MLP neurons of a small language model. Each row is named by its layer, matrix (gate and up: input weights) and neuron, and shows model dimensions 96-287. Each number is 500 + 25 x the weight over its row's rms, rounded and kept within 0 to 999. Numbers have three digits each. A neuron's up and down rows have the sign that makes its largest values positive.
After each neuron's rows, "fires after" lists the tokens most often just before its 100 highest values on Wikipedia text that the model never trained on; "fires on" lists the tokens most often at its 100 highest values on Wikipedia text that the model never trained on. A number after a token or word is its count.

L5.gate239:488532516490557532473447496488480542503510471490499495549524506515499467483505486518471491486513526514528543505488494492520519555471487482548521449481554500489483471483474501523504503491503474544510517516511511502492427490489490509453542471497483507479511457517511509500519504520483476510511490487527499488496540529510545531462490469523518479517518515519510497545537503509532516448506479508473506493471500484473487451512552483489478501536524488511505489502486506483528505521479506471506526505503547497502528516508492529497481529527480508512488507539479493451499499522528466479
L5.up239:480481513483510518478478483469539473523475529486524491485486526458486492527467455541508484477495505480487537476495480507507486517489479526462487449495469467509530541457524456485558487516508488477514448503533460514494490511488492524503478499493528467503505511486473483489489514547546513488562511511464509539465505507510522538489520465446569461487479502518463508479471514515495495438496525485441455508531488507498470515464509485481501492484532533499503463514479511474493466495494487488490549497510503517496486523527495481486527544470511496549507536458477491520491495522507513519
fires after: " L" 28, " B" 18, " l" 11, "r" 8, " b" 5, " R" 4
fires on: "os" 24, "s" 16, "ons" 5, "itt" 5, "en" 5

L2.gate628:485516494470492520513521495489479503512534533486505505492491490503464468511512502521490493516473478489514490530489417503441501538559488508495485463510536541523466479476479497517547510487484438469510471486481505496511530498439475513523487456516494491476544566473520466496512502468535515498494478509468521514511464531526511501528508501516501444486514482510449504513480467472491501482484549530470478486499532509515477543482475502527508472484512507477510472523496514452466485511458471482488523494489511483518503489527507485479515510532486469476509492495502474507532473518486465453
L2.up628:476487474478449508544454501471476526494492499460497527497502470492476491534517514498502503436485475485490473498496453517478526517525520509491508511506518508500499489469504469514530508504527501473481485484510510499480530511517525536522481502497509521486500529500495431508526514481519500508494543524464521502456486557490477495490522464535524528492479537500476456548459504493462466491487501497509463515516489517498442479445457529513483483485508492504470504490522500502503505512475481492514469485508554503504550510530466472471487470487484463500478530446496498495522508533428526448
fires after: " c" 17, " r" 14, " C" 9, " R" 7, "augh" 6
fires on: "t" 21, "ul" 18, "ied" 8, "ann" 8, "ree" 7, "b" 7

L4.gate135:483511518526470492509549495516515544525445475506526514518487478537494516479480524537513514488538515461466462542467523482535526534490482465554497503502495507533525507503503495508494477504518504483511489547516460542520531512478506533448517510507504491477540488481500481501562489540490494455536489508500551489541527516487460498493458548456457472537442483493522532511524526511549447478538484501483527474523509487460506481514513464519542507468538519480536515515523482497503510515476530539508488475525510506476517483522511515508488493493456482475485509498492512471510522498502519457
L4.up135:503495483513460482450515526503512488511508537487503505511490515513491515499493471503467569535472548483474493461504478501511518482516501435488472488494485521538510514500537522505476476539507553488506509515523528464488492464525507491469496446497548515473490514501505522503531478475572526524544486490506509474537528471455492550510497531483508541490513488502492475471512486535464489483476478505498501480492503521513462526535507528523494495487482526487527483526478489540469509465505507533534498463460496481451525528488505507474469569547495563505508487493472526485503499499504486485
fires after: "w" 14, " W" 11, "st" 10, "ild" 7, " St" 6, "or" 6
fires on: "f" 13, "y" 11, "orth" 7, "ell" 7, "ad" 7, "all" 6

L7.gate792:522517466520483462507495513500510527505498503457508477485548440502522471482506476518514526524484528462491521511511504499491476479513484482510493502496557487514486510524513481501458475443489528537479528514462467499531540488456533525471493539491510501519476556498558537561553476498543507490470491513531512547498483533484489468484515490472503498483529495500468539512537523506478499514487473492526501472543514513544548492497508539479533520495571497507473511475490483480515494500482439482460509512457515470516493470505500516519489458492475467539501494509487509466448544480497490518
L7.up792:459491543533508472522495490470463439524479505516517507448495526502463492508505504529532507520500465491492519521511485471484553490501572495482477516455454465513492488505486516496526460500487498472479530504495476543512464484506506531520499487492454476481529512539512532508512515505512486561475519480485541486484509503509457518493476517516516513535500543486506482447464468462540507527489517495539501492505537538484466507487508512526421495501481499489532479520474511473493480476517506506491507502475554512478534497528554527489424469452474519506453485556506543473505489455516483529
fires after: "el" 22, "l" 7, " El" 7, " el" 7, "ed" 5, " L" 5
fires on: ":" 33, "ro" 25, "ad" 16, "d" 6, "am" 5

L2.gate707:545517503462494521495529491491469474474522512514516501445515513490504460531528484527517491521521592448442534505499475514509504529536448451525479514497486491513463501528464518508513517511436507504521573503504506497493470474542528490466596501492465518503506491535465526489484510500507517535485497492513483444504481473523516515529525504495516551519506507530519472493502484523492504495498515522469460473479462496507512492522488506500511532485497495496517532508508459474463479509522485488499503488498553534506494463512495487514447495561515495554540519468523481522484504545479520517
L2.up707:495536483510467552520520503516506460462519509481521528460495506483524526498476464543489500540522504477493511457501458526522483527528493504520430473498516482492508515524503550482470472529459494514501484518513520531510484504508492459526535533501525517552482471532511469487502529469538494542496491526444516483539494480484505548502549511497485520513500488504521508471525503494466525507543496503494454486504456565502491511527488517541492448471517526507514508509486479480461439528511531507468528508468514537527476459500499480489452506541550496507510505492498459513511513490522513505
fires after: " S" 25, "ri" 10, "ound" 7, "g" 6, "S" 6, "er" 5
fires on: "et" 19, "t" 16, "or" 14, "ge" 11, "ut" 8

L4.gate374:466512473507477511536496505520524515499495487440469555507487515492482532497556458480527511500499489457508470513500508470494505524534500519501494499474503477502502524473491497482496515514480490479472507510490479475564483486486525500492532484514502496526456480539482518484516498487490495536444483547540483549521573517504516509510504540488507496488496468507432514484479431493460490518464496485474530497549526545458524494500505489500530453497517498515496478469509463480514472496529554459512514503502513471492497492553457518504490456503529497521529523511464465466520470495510506494
L4.up374:462494500484465503518480502545506505566538524471490509551529481517488554501465491487527531478495548479538501494459504492534544471491488523508488469499453489479492485492481512544528502490503513494509488530471493493518480459491485510537555482492523485551464469504528517497498512487489515496475503469512516489524511467501497513494466477477513475475490514504496512453493507511456519503460487492529543547480502495479488452479522492511517523505502502539479529556501535522496517463506507462466514517512520504499486509488449490499502508470507559518519526503479509491483493458554454545
fires after: " S" 17, "u" 10, "a" 10, "h" 8, "S" 6, "ou" 5
fires on: "ant" 13, "it" 13, "ang" 10, "ants" 8, "ound" 8, "port" 7

L4.gate525:538495495470482493532479486507513494513468484522507502492518512478521525476462465525513512555508509456501493522496540488511526543454519472548515533557486498512534527475510476497497468486509523461578471542465492541521503496455464504511516500465535510510485478503515478471554491476502492458486493449482480535500510525471532477467522546513491505464489565556521488500462516494504486514532459502489526508538509494465469478508536473535478533509509490521546511503514506489487468504497483520482517512481513460464529529515501500433504509553493482530525515486499497493507519473522498478
L4.up525:467502515507511492519490513507540500532564484501492495512509507535514556494507544486492541532513504502536529484542458493514495516492524508496499521511539512526485511541467470479505460455523462516472479511511537449496493511470490493496517511532526479511475521523525481482470510447539498521491495525453565524503512493501522517563486522497521438516518507514523474479445509472529477471503494528505465529526484521464521471518491529470512485516517535488482511491533471519538503495503494484511507507489472488481473459494512469424519484544547521518505491505510533533461502523556469476
fires after: " W" 32, " w" 21, " M" 16, "w" 11, "W" 9, "ild" 6
fires on: "ood" 17, "ing" 16, "he" 10, "est" 10, "all" 7

L2.gate283:518526519527527478490519493472552495511464454470487482539506456493555481494541485508451459490487503504490477503510512478496499535521529455462463469529505539484482476502490497513483518523509531510454493517551502541496517537492485536444494500474525491546485476463531500488548498497516499463493529487488508551512502497518526510456462499523524493482477545513500493509503517530454508500488462496502469480515534517500552525464484483482522509511558503501483474515517477512502493503517526477527477535443532458450531494509553456485529503531453530478503499504492502521471539489519503486
L2.up283:501499535509498527517476543428475506488528498482490441508479509567506548493477516505512477514516523501528486467511473453524479516488519524483497480520508488505491508550569474482539516471505505503515457490497458523507505506518493485466448531479534532472437467554469479506518523488524504536482484528520500482499494519482510510521532485510529479521481498469562497471515524517491497454510527493532543473522524452480508505484507500492484465503526519512527512480531468523498478490514532469523491497452522538489529501530584492473494524519447515459511535522491488519504505490469535486
fires after: " Con" 20, " d" 16, " con" 15, "n" 12, "ial" 4, " rec" 4
fires on: "n" 24, "ect" 17, "on" 12, "t" 9, "'" 7, "ial" 5

L2.gate246:532510515501552475513479534537481472508516497482508535493502464497527475463473443501512492491516490531531499498456486509500521474528458459456540474511462517442507474493472510509516456515504479498499520501483517454480516489488459490483495534484484488491451519455475499450474475507486512515510488476493510477473476461522511487505541553528512542517500493503470531464520493506515505488482494512506529484515489518523490542481519503499477488531482483526498485515501559514459526468459492465466514495499498454457514483476523527470554506468460486509458529476507552504490484479502482508
L2.up246:516461510497513520487490497505528500505454531480479503497477493458494468486478493516490484477520498501462477506489495494470510467497477470463558470470486533509500485477451512526470458526524485443498522468487528487475484526462508500470543498484465511491506479517544439471495535464465492517480503520472447490464458493505479451540521526506494529490461495490518530530504490497532448523499467541534518484510467490514490510480473531481487489485494533504468512486487495508493489514500522489459482475527459465452529499510459523520466511525493461514539521472492516477498469492472494513
fires after: " " 26, " M" 8, " O" 7, " C" 6, " o" 4
fires on: "ee" 22, "199" 16, "ah" 11, "ome" 7, "198" 7, "andid" 6

L2.gate410:501486522539523472498491494472491484488502511524508503463453534496496482497524527510496510502488460476509502517508513496512468568513522495511511501506519492515511536500526450509549524541478484465500466523547524501531472486548457508503492499508484529477505502497504508504475519487508528503485499506481468524507534500516478512463479533492480473525493535516503511503439489517488473539520513482493492507471520496487459476483488536463523528507504504497482490466510473497466485473442515499435485507504473546531483497497483469502505545526484495472502438529487516480472517527516530509
L2.up410:518545515528543521548518514460517523505504497462485490489510538472482469540524482467487530543487519506465475501486476518522495501481482489496492461464512510490483516524499528531490520507487499502458511521515507493460528524518507535472545459525497507519486483501469444519532487526483488502523513473498477484502556474539496503528470488488517527459560487500479477486503479502453480502533474478496506510507495486530483560502524473479488518472490505504450488511516500514494483478492506497512518498499484497501468485468520518486482510445510513489525529461456483512485493471470460503
fires after: "g" 16, " gu" 9, " reg" 9, " c" 7, " s" 6, " C" 5
fires on: "en" 40, "est" 19, "op" 13, "ion" 7, "ph" 5

L2.gate356:483522448523521514496508510519486554453544489465544551497511482520503489529455483552480468487447522459504472460478508499501486519485511463513497493477527537513529446486495483492552505504501526481501500512504486539483511477462488492454470529499527521551543503508517482517532458516519483468511530556483490544507516489527538504468512501480467538460482507495499513549448513538496512499523461501479480472574511505481564505503493462480504501462535524464548498513479533482483519504483549506454506536528512486497499514525511426527467527468528491498462510498511535468504534493490519521
L2.up356:504489518512501509479492466487463509453498481516490468510520485524497480541523474489519511545521508485507442449503491501509517505471520512545536494479485522481500506504480466488517447492492486512483536536500507510476489500487476495485502526522510487537499479520506591520464497460556533549563558552475488494530482466491493500514516452510480528457539520509460461463503492528501502511507510478499448471549519479511509486501509515479494498496582550523497530542487482484463489524527495462525529523495512490518514518482503486472497520513496488482514466507473517524479488477510483509
fires after: " Con" 29, " D" 15, " d" 13, " R" 8, " r" 6, " con" 6
fires on: "n" 19, "h" 13, "i" 13, "at" 11, "el" 9, "t" 9

L4.gate489:482519498504508467486530472522491504478507521523508490506530458503520471507550500467478495507486507462513537486479504504499537498486527528504521486509477534457469479518470482511516549509545462490490493537523562548504499515509490510494506503539478520489491506497471512512545484524490504521547470472457486495470482519530485508490521509449538516487558497535494470511502468531518489453488483479504447495491480531480503498496476508506492488485564456521482469523491518491456504517444522471584506492495521506516517471529509481521512490493467520518478500494493485512480499537461487451
L4.up489:524521516533491494514483459544533486512501494514517530509523481463497461502503447499498524455481477501538500503519490493541517530505490507517447485485499511469452482520475479485489493510496497516502455503520514530522507501467492512495458511514485512469467513531529490515482516495513490539470426507519498523448504437532452517490533498497478544464531525492511506498517499496504464547456530500488469478540510448487514486529465549501548482488535539457489489552525515475500485493502519489502499497480512496497449465499472502496529498495500510496493492514496486506526518494490484489
fires after: "J" 13, " (" 13, " b" 9, " j" 8, "C" 7, " B" 6
fires on: " vers" 15, "un" 13, "ran" 8, "os" 7, "et" 7

L9.gate310:503493476487526493535531491502515518489547506505480510502443540515480529475522549527514484525522558488531518485503512512519507524479497538516481505516476523513533536488473436488541549486560495479476490486531530475472504498468515500526479503513509480472512522520515521449505458501552536529470496469492495520529437434507505469502535505504484510522535492456504570477522515502508510472442496512492470504492478448510483504508485542512527478509494482484519488510540499437494520501488484493463493482528545516465504538530502517536497525522505453526506507521522499474513486496494512507
L9.up310:459508473502502463464460509479467510510513492476528485464484505515491535496454491504486523464500476522536570523475505490486486524498473463519486530519466440523505518465496460474494494489536480487494500548489513523469445555458531481515476497499488510494508478485515482493527529561482514488535518501472481503529510530491483487545505500520514455522489496543549504503477507437493517502500528519543457472459492497493498502496492465491457504471519481516479519507507487525532489489493523484457480474505530536501493499526531504487482482505520505555506486480511498516503507490532546516
fires after: " r" 23, " p" 10, " P" 9, " R" 8, " c" 6, "ag" 5
fires on: "ul" 27, "u" 17, "ri" 9, "en" 8, "ra" 6, "az" 5

L2.gate806:534487513447508507497473509506494488482524490490503532546496533471506489535490473506521506480498475482525496460475556533502519458549478501485458479525515478461528514507478513488442459529509478530493505493481517523494472510474497481454550507531439498503469535550488505489487515476488511487528551471509546486532486474488520539555497497524500496503525518559503469437524518538509501469502495471511490536522486523471506489455501488502518486552500501524455495489478487531482456502502523466513485500482524519482471484509479521483480505520450534454502499497516527506477518479522543510
L2.up806:489498509480474452519513499498483502507514525500519506516459492521505503467456442500506497480504461534517504489506486516488518481511498507507487516520519506511492517483475503506565501517492485531530527469498501494519484468490514528494492486505504481507482512511477516462479482517499491459540520480473559484493538506497477515521489463451520472526536478463433470490499480554519461496465540541492471532520512484495484470484527469511511485531551532503505514503489483517545496505503549531549537468501513494503488463532471546527466508537506525539538490523489470475503490529497520510
fires after: " G" 14, " reg" 11, "mer" 11, " Ch" 10, "ri" 6, " g" 6
fires on: "ood" 20, "ican" 12, "ular" 10, "ate" 9